{"num_hidden_layers": 19, "hidden_size": 640, "num_attention_heads": 15, "num_key_value_heads": 5, "head_dim": 64, "intermediate_size": 2560, "vocab_size": 16384, "hidden_act": "swiglu", "norm": "rmsnorm", "norm_place": "pre", "norm_eps": 1e-05, "positions": "rope", "rope_theta": 10000.0, "rope_fraction": 1.0, "qk_norm": true, "attn_scale": 0.125, "bias": "none", "tie_word_embeddings": false, "parallel_block": false, "init": "uniform", "init_std_qkv": 0.0135, "init_std_o": 0.0, "init_std_up": 0.0135, "init_std_down": 0.0, "optimizer": "muon_variant", "learning_rate": 0.00128, "beta1": 0.95, "weight_decay": 0.058, "lr_head": 0.00169, "max_grad_norm": 2.0, "warmup_steps": 0, "schedule": "wsd", "decay_fraction": 0.864, "decay_shape": "linear", "final_lr_fraction": 0.0, "batch_tokens": [65536, 131072, 196608], "max_seq_len": 768, "doc_mask": true, "train_tokens": 1175000000, "max_steps": 10095, "dataset": "wikipedia_en"}
MLP neurons of a small language model. Each row is named by its layer, matrix (gate and up: input weights) and neuron, and shows model dimensions 0-212. Each number is 128 + 32 x the weight over its row's rms, rounded and kept within 0 to 255. Numbers have three digits each. A neuron's up and down rows have the sign that makes its largest values positive.
A block is one neuron, or neurons of one layer that tend to fire together. After each block is what it responds to, as a language model described it from the Wikipedia text at the highest values.

L13.gate2222:137108047075128133109125179083131124063164172145085069178111147114102121117152114115129123107163153121148086141119175156126121126109116169102123157146160074137145155094136151149150116092102083162205069095151086100142129126175134128184193121112097097147153132136131111144167122137167124161052153119064089116109124105105161074117135103071188176159139114076184109152116094142090122070183137182152092121221127098107167184143159152103119188122158091125100115055111148119130119119136121058087111177155110137114127125187144110171094154090104196103112177150130143111120108163148099176107228148078149128124085170133159151128118139132061134090234170
L13.up2222:163118071155180130148091076114168075152147117133134151138103136115139128143104107146100112110212190158172146156157128146125126127077149207129094173138165089098113123120083154154101147093124088170161161151112140068123152132111086096212149117149075128162060100179093059062139097129092110133081134104176160106151149096096183116125135093103124176154156121145124120172098165108114159164156117143134136118095132146115070101137114197174117126047168058127107099102140195144174039166125143129097092160129070158130172102150139116134107155157109149115126105099163110134186154141134116156105184128146136136183166120077111108131133102100160098072058159
L13.gate2506:061070136137159077143158119084134093076110129194146110142152083118119138148099126111108120102169111103109131118105151121157127152177139182145153114123180060137119157118132153166128205138151107165127141100156122162038185124071142143149154126100094101120145127129133107131142136132138175176176139145129129192095143166084120113181114192124159127151125089149076140089141118129123110133139147175154160136098074218144106139179096137145121135113105078091127095042080093159142096152139103121033146124107134170191098132101140094158117184129088129146123090173123141089088148081173163124133115077139142157101110140101105144070125127102205124124191176
L13.up2506:145137156099086159131120085136129141089207117116136123094183160149120116123109171147164148165139159200170076109148139058167138113175157152126081128156143099109140114112110149121085152153112133142141105099144152193141103148175131123085125151097131135132155152137140152095146125162108162078106110144119138150112134142064162171119095129120132151126136112069080164135142123132135180171121164164109157103176184127153131185081096168070150113154127156117112144142147114094153054122157150137207146087143101068102139140189104173110079142088155074140156070146159134071161158127108102135153155110174079071116185115187207167146132111148154105115153089
Sequence and adjacency words

L13.gate514:133143124103172151143149142107099132128051152090172065139081149136118169150185131149137132137120103180121123092128122098117109121112141185139093141105159146141115166092108097117096144180171198146171144101104117124093151149128112091109137140160127082141144167161148161148144052150092113123192092174108189142106128126179087125162080105099161155119149137142131111105160098105102126093165124155127133104161146104143148147132180134157146108107119120117129130122133115132080178169122143067067129102095110107036133148167146159132072151155084128093143142164115099123123176087052110179161137118141136133114141163092119096085089129206130108086147127
L13.up514:142107132065158131136140143121106100163165107088157081174100142122133111096156099088184165111116079142105087161174113113087104124064155163152119126110121093147125148052144158064101116169127167158097103201134065106157136100130093103119137108092120117120135149158174139150073115136125125121105172163077198085178114197100123187101111149128106161165172124139143195150149130076170087100109132071125097121178109103144147159135126183201127076143112126164052182120121132123115168139148114058086106096106117137131135128136127072116075155067104161106141140146166110144164088070125138098199170152208103134099154151106136107138110110103144152100189139
L13.gate2320:079192112088150128167161139134120101178126199136111147133128175122130184105143116185085126108094103171074114111125172142140117121066119123163078156118164140099152200156124111104088106187140155124170113174127065087169145129100112131146191136115134112167109164116202124140073154165118139074131135101131144134243109131139122126151109140136140148113126124198101144099145095130130145105120129150177113124133142101185134112134102119173191122117129147154175118088106093151086139123115146063057118153070115199062129113104119105063131178136117119133167111147125116161119150134093154192107134168127170032106139129094090096131076125093101112067145181
L13.up2320:110160153180142068051165155143124122097123085119163125179143124148103120105132128136106145126158178158166075100073127168170134115111128099125105150132204199132169099125117125098140086151147150148161098125086106173140163103152042127109106117096137127129115126154160087104063070128154075113061131175175104164135135147206172121140087140143087124086115121121177123054085128145115153153189126067079143136097148109092146092112118135144207096118105167088141125175112075115126129180167127144076086121134093118161108117135117145114161102072166073136124105067145148176156096127078172140126131127133139120164119158128121114111134144036179151065192149
Token after a person's name

L8.gate775:096098155106132127179155186132148143120163165159122191149092118109166139124114114141110137143120099166108156108129147122143126172153111091112137177138139160134131127091166093180179076140160140127164131162175165143110123125070114090166207188087107097115063136145164128098084095112169097131151184139137135107168161160130168113087114131122145179171123116140123118113165090087147127134160176138136126143180111136102146133159157065123148094127118199120128111120237112142084087141143124094134173163106198121114141073101208137126168168097116133091202151163181085170090134172119160125133166120136128164123141098077162104126090150098148120126160071
L8.up775:102130154122121102157209120150186134149109108168153136135070147158146125113173148162110137111153129190113085128081176120135111109161145121145094127170123122144170106110122173179108084139124132168147137126123157161063144134121158141170142138094094124134109117164157155126071064105112140120161163136110131122195118116168114179088127149106103131159125108097114136142155103096131100105142181110077148123149142103159171149123151068123158097182140161132130115170152117134094133155122107096099084179204142134131200124151162087093153119112085162113149154105122157195079089167124077122173147141116107080046137106104146127224161134114085126132144124
L8.gate804:183148078114116155147164165153146137124120077116116169119071136143106127171184086069063119105163124171102149128100170164119128042136122126125067118137094167169100104163129102113115135117179131160168085101148151088073146130108147177135100204104136167137101092138111097110147083198098147100114141045092180167102151167129162083164140077156073157166128134151127105136124123124093134147119119095127137106127108085112176113161128073150128182091127119111169146140108119172162111153113151128126087115103135048141129176055106183142128077134137101095098098130134136101115144084107105182079133117150131099185143179099069103133184130128162157115171129
L8.up804:124079134028136170130097129135128139094084054153070129156096133115109172114141171071169160107149133132086118116059096095152107113136141111128129085137093167129140073111112117142150092177209103155135118067156117112123115155165126138165132131182181103127137146139100147073087134126120090070174129117146184182133134174150071109138131094132090194119139075103119167115147142158141104150072127096126110165099101096156112195137157101098111128105111175104103115153104109110134083079130095121165131168118097048196076147154094162131137163150105152135148122192093161043098154146074095157160149175173071134155136139127125174153225128159129116089152150
L8.gate1042:131137138053131069156106179113121181164139099111117118123087145184183069123207149169108112106101199112122125124135139140155165147236156108132114166149144172199161128102119125095139146113118120132162115098177112151135138143073157103175159107102131156127170156143100121121125130146140112104135110086124103099214127097087114137173175128149170162131141125161114129134165110154134093166100116138115146122177133198139077102133086113103143110162122181089147140157189162119138092174092180154164141121093091144109101081119147159117174154138162104151065094138182100126128130150097111133137126092118082122104143154091078137122191167120208146152099089
L8.up1042:103155115144096131080127164159103102141126131162171127107151127145163084113181118104061080127136105207116111093099159199093135124104119181138047161174174113137173164100137132106153129149172143143164165137107081138164155122108143098172168129089140113160164113209122117098147109171115097121106149090059146230149103147149167127127142164145137223158106085111160102141139109120148129161160129060082081117127099169112072147188106066110190146141163123132162133113167113102110133185178054102124179094076095112197125172159071113120107172162193115149181162120166142171124156126176099101183134183090159147092117096078168114152120132086126136163161178
L8.gate1250:115075093123145139111141152152114065129148085172081194179117103157093148155112128098131116139150154183129154085124169219119110121117189114182159122084173213095159199120136163102191078137122143111119078112127133122146175127098137162119181180123055134179119067109157080099120100106103111115121109062090134135176123165177128101205170073136143118159074147171120099108196160136161126161149126087116173078126121136117158116129160106099137107088099141111110121152090101133124082128088135093104079089148132051156128118126146135188162093152127150138127133104170118071154154108099132168107094138115123100173102149149120129116186181173099166105163179
L8.up1250:135138134137140152141118117166082075172066097093138097121052126118112149206159146123123105190110126096104034095084103159040102101114138148147039150160154164179135217097112149092130116127201074138112072168127148153118171154075195147139126130112169128145192142106095140137135106121148130117099177116152153140114133138103117142150127132188143181106090088194109124066133138139138089132122072188146115165184108110118138083120129108126157183162077142110146183101119151126110115158103139115150124164107129110140145099084129109101131143178099135142097137146091106164135144148098083116079156089088142147174168076114092114112103194162124125110119080
L8.gate1321:197124184103119105160136187166149114184184102118110078147154160125135064118098139152118124162120105168122168154174133192140067091133119150214109087174067143111130114156171116137099078104202092127097119144161148170117147062173151133114110099031086152173155100172136113134144137098086140169107171131095140150137204198067094112160164162184120103142163162126104101110122187095197110118142128123101110072153138126156168162125100165080096125153115154096091107106151074142059166137158106088099099148136108156189142081137115159152142071108161079108131175130171174098212096153110106121064137147143096182132154132174088148187159096128077118165127099
L8.up1321:093129118192152122077198150190175152138132126166090118132057117104097147145159169136143104178123122075166116126097116121165116110180131173104100084066093167089131099127175138141103117155130087101086114146052135168160158114103095106120159160137059179185073151192123100071111152162117123175154147111210137173097199129162161158150164140094133129081082149129084143160130135138133121152143153117180089142133107141155102101128058116159160046153100118101118149149112142124108120136105132125163107175141130190168140105147114095161206121160159167149082144187085110167207118087069142072126133181116144175191141120140088140147215122096129088097137155
L8.gate1560:139077100156128123153136121115139149077119069102159138069104138194165159087178149154109138151105185119130100131120089164135167152178090063152169190186151118182155121138157091140120113120112173156162110083164131122123123159074098119134116136082150136120179144164104097194147090174219133045160174124129143139164113117173196189108081130104108168207151126088136090148112071119083150091114145183146110131092086078188149142157203119155160112113133139127143070095168179185110188130148140153084142156160167106130140057132157133143135133111196129117159200075151120149119174171118102148178127082125143155154153112076102084121114158152079096156137161
L8.up1560:132185091062140116122093069138107136130126119135140133145179138128152129123135132120115195075107166148120101170156096143134173133151106078114149185190132130180136153095161137169090180112123187149155108141167160132080063115094118107118097116130132119088144162140113078197102102161182135151080170081136099110184128196136149140109146157102077187158141188149104113167141111125154100134141108128163089153171179131183196079115131127137130082157160093117150098101154122173149130108164087172114133123145085131111134098118124150134160104112161154050146142140172147150150118156108184148159186081113088186125097093101105138131135150140188095121093139
L8.gate1625:127102110134072118129174182137171146162151093166145195159129078165198107147174137149116112143107144112104144090095126082163189048163178109095068147124160164165128136116125135161088093143106077188132184111122130163091126107116130058135051113103166145130150153182157097116100137175105199097110119097123144108169105105129179139107086111094130169195124129112125120127136088107089115165135157118149125187126068112178125127146182160181092159109154123186106132121146087093077171145107126091129110102156086132143141103120113158083147133116150122098106144112131195195118120126134156089127122109117136203148122133136165057141113090111121137136130159
L8.up1625:110078105139067157164107115116141065143147141183125125106126146149142137178156155169123080093096151149148095092105125185228142175125098148139094144134145161146147166142151117130105154117190150197125112112170094144082127150053151103133135160162147104095146142109122112107073120108208168148161136072161132095136179095110122144147096160141141164175139095103099066157161095071101116216132137093137128120145146061148184132109164043141127097129123097175153127126139132122093188125130078071111080127140147171077102156109197169147113098114163023103135071125108113155110120113147135127134155112150078193127124152107118135128148175191142130099125106
L8.gate2082:167043105101114180143139136114148088156117128175112133133085195138097142150071102144179131162164110166142131113081122153113058157113095119096119165127167236131186117128143113120094118164196122163092075124149108099124099156175135092169195156152087079164099128127085132106067130107100109149116089169131136151101152099148188189102109116086136183124115114137142107128175152096134150166131170092155126206145117162179094163171108092173162092114128127141129128125086143076060175132056157115108121153173121194107175072147193135134131154111106124168150091158132090073131067158078086124131103131104166126109141162085139190116133127136130173128182113
L8.up2082:168125044112167161159168105149138049158170094153119145128101156085117103147142127108117143151123151181118126128111137151149118145119170139174161120088143166148141103173129175140149123183173161165170135053157124128141074081146070116145137088099129181109127117182085146141105202189125127151117163085105121120212186111155153149124113127134116138130159156197132139137154058129147134132120170118177168204121131133164150185168139151114106099110201132119084170183154080137095120145141119098133093108103120159084176126121153151122162170165096104164130096162031121172161115178127094155137102062099115143074162070090154168158145135145121144169192149
Source attribution points

L3.gate623:155137096173092128143136136074125130170144046129126126110111165100135188102130108036092108125099149136227132088156128123118132129133078085160133093070128147150119093119129114170187091164105077173153083112101125105168113204061127076095115154121143148160187105141158121140141112122083115141144107176102101100174103126152108084140112150162076173085102123153145181072123125134113157133134132095145143151097099126174141149119144144078131090113105137105143156086180060110104139140152098172109087131100121135144116102091179094147147104105120114090157085135096128170082096113111146086125065168114150118155097104188148101133178217128117172154180038
L3.up623:169191135101107157116187126078113131140112069117193129153150125134086112104088119103116107086116165178175112104156093152077150169158119060114107090087145125157089171165086097175242087133091088133128093131064155081168088195097067148102158153136131121130127134154144115140129128098084137142120121153126059136114091114151144127078087147153161130082082150105120150099173162163112221162100162142132178120175117076132116098125135136107166047117126094128148112114192148124115168128171116137123069160078085125088156075151133120169191114157044124114122081134116095168071105108094157100111075154097106126144127128132199098170163218142161119151135070
L3.gate1320:058172058146095158193090141096094114171152140160155104145159128130150154119135096171127149160119206109108075092144126184104187094158145103153125102151158185163161151147156065085151124125199171080077095137104157104106177126108133158161125150126147195132167151142083143145081084040133160168154135177134133182155121082083140148102085140202145131122121102134117137108147161177166098116099133108076095139114102169136078043150110110145138201118100116170141118138131130130093112183102155088109097095163145146135177146156129059144118147199127163076125120135137114108106135139126089134063076118133139210193125163163130110198092162083102064110174162
L3.up1320:075165098138123123150137145115140093161092142164186156100148098177139137146073155145139158131117187202073105083124140148131140129157152129159128150136145136093148163120141100121103166110143107105126099119116147152079163137171117188160142107146125146094164088112170136124127096075113181200142128181124115131101152102139120120079095122142144171129089094130086165135133159092156070127069178155066123187085111129144081068131125111181154101057108122172103093115180140119097088140113167098090105112195150157107144161095122104167143144153080164077092106131102099129109096103121110151105037084136084178178185168147144152162052146152087066132216154
L3.gate1489:121085112169157137140107126154158064144172165181124117123168117104164077092129118134121164076140179124116083183134136172121184191184066083159113132094069132117186103154115081105131137015141140137164191118119136122100169215110167164146098139122071090156114181116125103133148161141135127121164111178137135084123145105066155157105100155139157092125133094140125180180071142149105050050138106123113143128140116117154136129219120131144138133139107122108145151157163156131103097133154193092146133111077122160094115105167161167143125000101115094148104157138142130142123142128132098127154129090133101146127101083087136121131150132083131133083120062
L3.up1489:102094101179145117132119141169172048156179128173140097142187108099159086087124101156114179096103157148125057162126152174117180157154109076173085149116091151090174086151119086091142159040175144148158174106093148121108190190144172151145145132126081127153151136138096119139188150129150136103154132164141152086148128089089161160129140130098103112144141089136138171182053155155118042094123125117129172118145150112173145157223129123151136131111099162109134126132131120105089085110147210130145112081134108170027153093138138169116088032064087103096137144121177131114092120113146107142140141094118116153123121101085132099137160142071149118082137078
L3.gate1988:115139104079148123127117136131131099144118187122108146124255169117163125149104121087111149180149105114097096100123127163153127133171173113088165148115171141127158106136200149093126147152180121106137103055133153185092145096112104122162176092182164168124060150145157109206086132125223140072188152133111105076131132088151123101112114131079113133163102127134133148114177149079104074075081109134094094136086174122112060114165148133171140117123174098123167131099157158111050118188172141102115131108109174066140152084174100091176134140154160130150203145108174185196188109096143098130060156078097152169167107106085145125093065141139130098179135105
L3.up1988:084105099122125180094109124085059147091137088091179141124162094154112196094092140125143159156131145127105130076151100056106124128114151123060150117188063126126144168128158112169110084122092107101108118113119115175100121098101166152081145130088147093153158133061093146134145120124049096111148113132121145107043220136160113124105202109105072140121128170121139112165089176135143153085117108100132146135128111152144075164104123061135143150096133140069109102128173173132118109169098116150145049136160146159124139202124173171038165111091130124113124104146084150098118151128066125177145146120111082136142133142157130136147162132123112151103151122
Sentence-initial "According"

L8.gate2:139121138093093123091145178102099156079090135142159087131090101166132103071132108093133118104095082172145127165186043137136102139122135139170109168107087075128144124117091143155097107131104082174143173142113112126091104122131143196113102109155107165119119097110165140142109102127122074110153099109195126125067179171116121187127130144130132117108161101114216139165121147061090109124113123114114102103103174198148093137139058124082162091096113112156127124085086102135165087148128086116113110090125062162145139137117131175166126160107119167142127060125142113128143145173109159141157212116170130167178111112125133121129092069089120147122104107
L8.up2:131119095119080169091135134136118124118096119133102123115127158183085109092118105172150154131109123096122155106173144099076070133151163117166207145196155083083151163132073147151047172118134146111069103117149158109103099136088117083090080158175153097176123043130117151095102085146214110120174129117129155140121135173102093141126135121141072158094158105122146171088107106126126093077122163165082091069081134162165095129173096103111154081151076169142180091112106076177149168181102134100124138106117101171192155103128114121185220128129150149105125113111097104099163156123127163086181167167103123185138057142119054085131107169100081131066132159
L8.gate198:133111104143132142130176127111085146140097146069151157083127076106110099170114109218116107120102109093122163067179151147145135117127108114080100091073104115186123126145115081172101114141124185131144070094137152126111126117080078148080055074160089150168132126154094113120149087178101145085100105125174086119166109123139061104068053100108142132142124127108104196155091171111047142067169137133117165135133149114123163102095133095148104118099135110117119089116086173086100124112117136081151165103098104081125131057154162131136106156114217117110212131141082123074143178125156070119137127069162130105113159127181166090141159153127148170144084105
L8.up198:152126049139159140135118144105112127139131073105095125133093099108070140119121076176124136106116163076119140126156087165188151147172113106124135106143101098133039137101174160113104097069118116134098126100113138097145143145118194115105096147071137172147143149134161146106137110107081124097192140095167166188089127069134113163151121075115180113100153145186111106138088145151103160213133105146184183124106123199178129130187106167121212196146082059128120120152118165114112111096183114136151144135091159175161149141195161148152153106162104110142050116100168111153099085139108174227107131203106160121155125183100176141139159053115125126098110074
L8.gate249:128199127082130118136088124119167089104134174106136127187176075125201134147146151107153136121121125128129062119100152159156168089139162143064099191123112137117144207106130096116155160108030105089175139143151185112070144171143116179116151189148174111108138171174100159170156163153104163137146108129131128149112129123129116139159157125141143138115119136102083132122122099112141193166135159091122155116151082088191126125148196113164102131185133152167140149075136139068088119106091132105095148191115059094147140044112117115150144103127087135149191129136147092054136139172148094157124176141109128196104191095175141099110121111174094200145153134
L8.up249:145058102099141148113159127107143084101154084156136128115092101092157100164146146141102129160088163171090154144152143119170118105106194147164138152107120151135072124113124098132121144103179122147093093074131149042120140131141152155130145107110147188127117094112156124174148154150088140172113092136112114109089120200112146127118111134139092171156142115175107155116147155165124173175096127157141088099123094159130120182096128119129114108109126167063080160103077135100134142101092126106140135102087165125126182153118058141213108131179129142126098139100073171120100106117075103084072120136149069160127059097172103111109169160055083155176145063
L8.gate576:139112164147102130065141105118114122104137111148102113094109165112089134063158142134116145139147119145065126120125114169118152150082130097140137033187137090131078156121163076116061144136116060148069129170153151151163107125129098132150119078091122094166145182191138148156129208122140165130087131151112185132130131193136151130110184098169145191183130122083152174130122143180162176157122111134112138114142121135057111113092147109119165063152150162128141084116138105117154110102068106096155129104125159172129173112151152155135123122138187104125138077124095201152160154133123106069121143139107120094179134157111146120086138103109101109128107168
L8.up576:120131197135118109125122136166112119099079089125150098135113090121128141119093102142076105164154112093059124086114098148132117208116102114161123111173160120163094148124083158134112107114113144086171162070129128139182156142097115068096119143162142122157056187148137126179123119151212133121090181093117122211109133105087170106207094131103158069128165144072107095128132075200101138130076067138127199127176112139122125146166180138083097169075197169084168137129117138133142172105101121103087142094148143079142146078114123098204130099111125148116157107094151117163128153124194109118140101139102124075092114106132055107165125143152084131076157064
L8.gate602:200168164119094150101091154196191101135124156091114130105103151172093141093114156065099107111087107132167117118156099159103138150148167128108195135111115073156118146106092113163092114132092134147124138088167169101084095145066094073102171121112107148173119107108092141096162165084095116108159156172112156112113164159081155142152091163129116103154171106124100099150126155136137114141159169125162136084157141081084116110119152129062136174057138165116127134217131101143115118197093179098095135118139115142153108114187193085123096089144155045140085161126137148112153115197059138137145197099094117100093108117101123112065163111130118151119187114
L8.up602:124151140144121047156156147151092153208103091107066158155097150109170077120145131157121133169170197114113071108142106138110124069114095164107079157089094167091117132201111130132167087139066128121096082148156212214190123095107090112070137189119093082088141108126120127161138124174104112158163133157142160131137069084085095155135149185143111100129145077177060136110175139118124160139114152119112132140121157133086169107127127102107104086150168099168184143113056176119159072126142125112109153130086169126150140136106092124139066134170156109116118143104167072090058087164148096131129092094192180120152149151095142186116144110154120077082112168
L8.gate753:121104133146119117115120117203151185053079126118116088133145040098163123183146157171103111086114119125125078182105152111159056129134142123135170182116169103149157122096121101130122084148091140149164161135119135145114131127123090110175185135074170105089112135125140104113102121156109145137142082156096108088151153075165143126136112144139128112122137099163088171116089068147114132121084150127125069162112092148111161113084117086151133100167126136145113107154120175071107107155105143123056119093144112128092095195136182135096165128105182074158093136110149094126165177118155085110106134144103154123102151169117140142103131120076223110148171128
L8.up753:138111148138132152082123098153169159090205095113061111110058116099134120117088123153161128078145179147082107159106159139165184103131162116086135170190125114106119092178079094116146094067045125166168117122097138086109179066167110102139045159162159118060115196122109130141095127102161109092113176133118117195158111113097146124089155092153191119165129158100142102119073173075155137203158191172019111145145121096131070105126162130155097105094110116117088144082115142106124122094116113119114145115145153067151132114175112152158178140137120059098143090100151160156102067121120113183126133141075116139115144147117120131071175157146123150134116116
L8.gate1397:084135116074159120070124119151154093078148067101144107180119144098086124102113111154075174120129176098184106141150147138155125131146111122135148090123181165128151157150139118165103098108093085143138093130199156168177109111112057161121136117097086173188079147129159119094153110066131095128156137129187055117159156099105170157109072099159129175082136092152098126162126106175146205117083072130086108116176145121122117080110087109177137165143182151059190114136157196155103087129154166118118120165099145054142176163123168128176073108204150087122094090168131151112110127080118124102150150132141085112133148116115133158120145109121097084133164122
L8.up1397:085118131144115093158158138101111096118102132171145187182117040124147055139088145173080173117161147094183118075181117129175140116156126115154155170143141097141125136143101157163174096153104081137179083088117096207122118128157114101128133105119108175142131140119115124135120106126151114078119162125112061115129158131121088157100061058120176106074139142136136147123119119142135085106081140160119094115119209154094125100149103138096199100079129137088098114096129156179141149162113174090115149103164152122164125118140111082083085079189122130143148137141139183176153164145147073141099157102134122088135138098117145122088169125195102113095153155
L8.gate1985:103136164097195110168184185118085134081131108093128158121025083103175141171171141123145113099149158125195125181127083155161086158130142145207139060061094132071156119121163210165114103193101132121113154075129147113046066128165121092132171094142085065139124110138132126149089106106100107053188136122156184118176141167154098140119160090097173044097175138115067202143137099141117060188086118077035146141166154143147113076102139116141148140098100135092113177083099149130161176141090161131127114136139125138153139155120144177107160125081154158144125134132125081079185110168090138134097168134087142152127132099142133142130151119132125082137120157
L8.up1985:118160157101111183102151151156118081178136147157150188128125119143121177137104164106153187080113146150150081138116181109150169171132116094127144110104102102126158099164163117123197110156150116111159081146164151108174169137173109139184020146158058102130093146178094093111102124107153158142107112103177165154143182089153110163119103137118176155178148130079119086141150102141148159154137102110139091154127131105097129141139119153153150077113150114163128134158136104113095146142045126099120072169143072122109143146143089139207117125077131113135164156158131136147109131148169095142108150145109143128104124063066203121157125139183094132121122152
Temporal sequence adverbs

L3.gate1482:132128155097113082230119135170126120133137134152163164126121111148113140172106124092190159079121118140220141090123118112162174079170130122197139119081136065120153121113145124114092131101150079182156126093173121143126136140127123096141186109096175116092094217215157148103162077152139117143113118148093100164116135083106077133127129186114124137117144096132085139084147081101070098104151112165116081109123098126116090081086159102143134155161110129134117148136153144162150120088166119114108161163155154141069131134117163082133103163079130146154141112181108154155115152170108109168109088128190161169074131177169128124171147078190115116206110123
L3.up1482:117178179130158068153132166129139169115102135125105177108150121169104145176110091072096070128146146186095094140185136131150110080171130066127114071075141149102115104161129168109139164149133084118149110118114137170135160116070126102104106141130165098158130083090181175126135104118168086160165108131088105138050128145110147100172098112140170146132096130160131094054131106172096121143186084156151110151115103151140124109105150109138156116177154123102120139127144157166085115104169101078109154161137151099114163130118122159147147114135173089150141100135153156121143123176167173088086102128130128137096143147090136100140118046192059044096144140
L3.gate1584:167163164173134139121107094121119131133169065076146078125169131169170135105094162166138136116080148072133062140100127101061125148109105119140131144068115101076075137083090164120100146116152093139095117067111160062134088138152088122119184134150149118129082174130164130149131144137115117153135113178124158114128161136159131127182081082111157208111151213158137071075072134129126061132132160135134162130158092175111140107130144060114162139162107138142105103081078130128040137110136134145175132103140121196082147141142158145123104099091103166130073161167089145153136080083120082168174091081165113169166117131180158145138208140095061123141131117
L3.up1584:199125125201146159111127112111120141147172102091123068065139133187170157113162168136135111099064128073096088132109196061066116151144099177127133082074097135095056138102119125130167156132127095104095105073108130074150089147143075125111161124155170108161054129133165144193115134106140133125142101157118148118166145129151152153225052099123116161125144173157117138055087131153114087145133154142126147152165097151107142099147175101111122194131098144094061138125068121112080127109166159123153108125147131183099178122131139173101113122119110165168104171147139119146160081102116058169161077094135070192148096105129117137122214142116063143160135114
L3.gate2031:115125091154154082072144089119077131156085167123106115134162101111139164085150119127152180154074146111142146143172135149110196140047125132102178124167056101133101139090111108109124098113050050174141142092164118120146119102152151108067101082151164138142150142106105227112105079109062151119193111156156114106149134101125115106155136165127178151079091158133121073194023095140093145105095095109093154153128159098140118116126118140123117147124138080089130155162080118161116098166161075114099104074088098129138142164145105139152120144130127163147120092179164151144188099130113117115170153110107048137113090092141096078159171145120171180134124125
L3.up2031:107093103107066123120143131142191073103122119134170136190137199100112154101076119138133146151064107124178117157166100149095149141076154164150169130081077133165073140115071102135123102162114067217142106125160111127129136163115122077111093127103157171122108133108146160103155114134090113174148136095130152105114134161117151100153144096156140114142119188138123136149078138145070156129067114184085156096156124138102142115154138102179146142094162078097166143123093157100086103160129138080155117078078131197175110120183186159099109090186124143160096118111121108081115141117123118108151083142129108143123137096085154075063128040098077136108110088
L3.gate2328:128079192123128160105101106114105124158146163122140166153078112092140150106134077108130126116114070105081149182147158122180157121113110153179108141143111115166095172153172098156119083106121133166165199143094105143093113148080136143176104160144152100102160133094036118146221143093115126097080078116167131085135102154145131186165113131102090103099116067182108124130121118194132135162159152091124095184074130179157123154104139143157116136160107125138143147121136081131100108141155142149141097122109126103173152128084126135132156078107164133124157144072088183111168080115095112103054144120115137092179076112143081126100126074119091157143150115
L3.up2328:103144162085160119135102137135132087141133180135117182074094116187125109099144149142132152107120071112093094083161119131104113119114125168164149121128165082184203118153084151109110081137146105176095197126098095139175114148153075146155171144082136105130084133126085101144098130157072139133175077092106108166080107131148123124097078141181110133116118113202093153154177160067137109133082167146127100132113153115093132168166145079159121097122138179119151111143160138158139162168144094143110152158103100054148113174125151170115123120129172108131106111135191107116185119110094111111165131144130141131230126131190181119102098119145159137166128149
Sequencing and contrast adverbs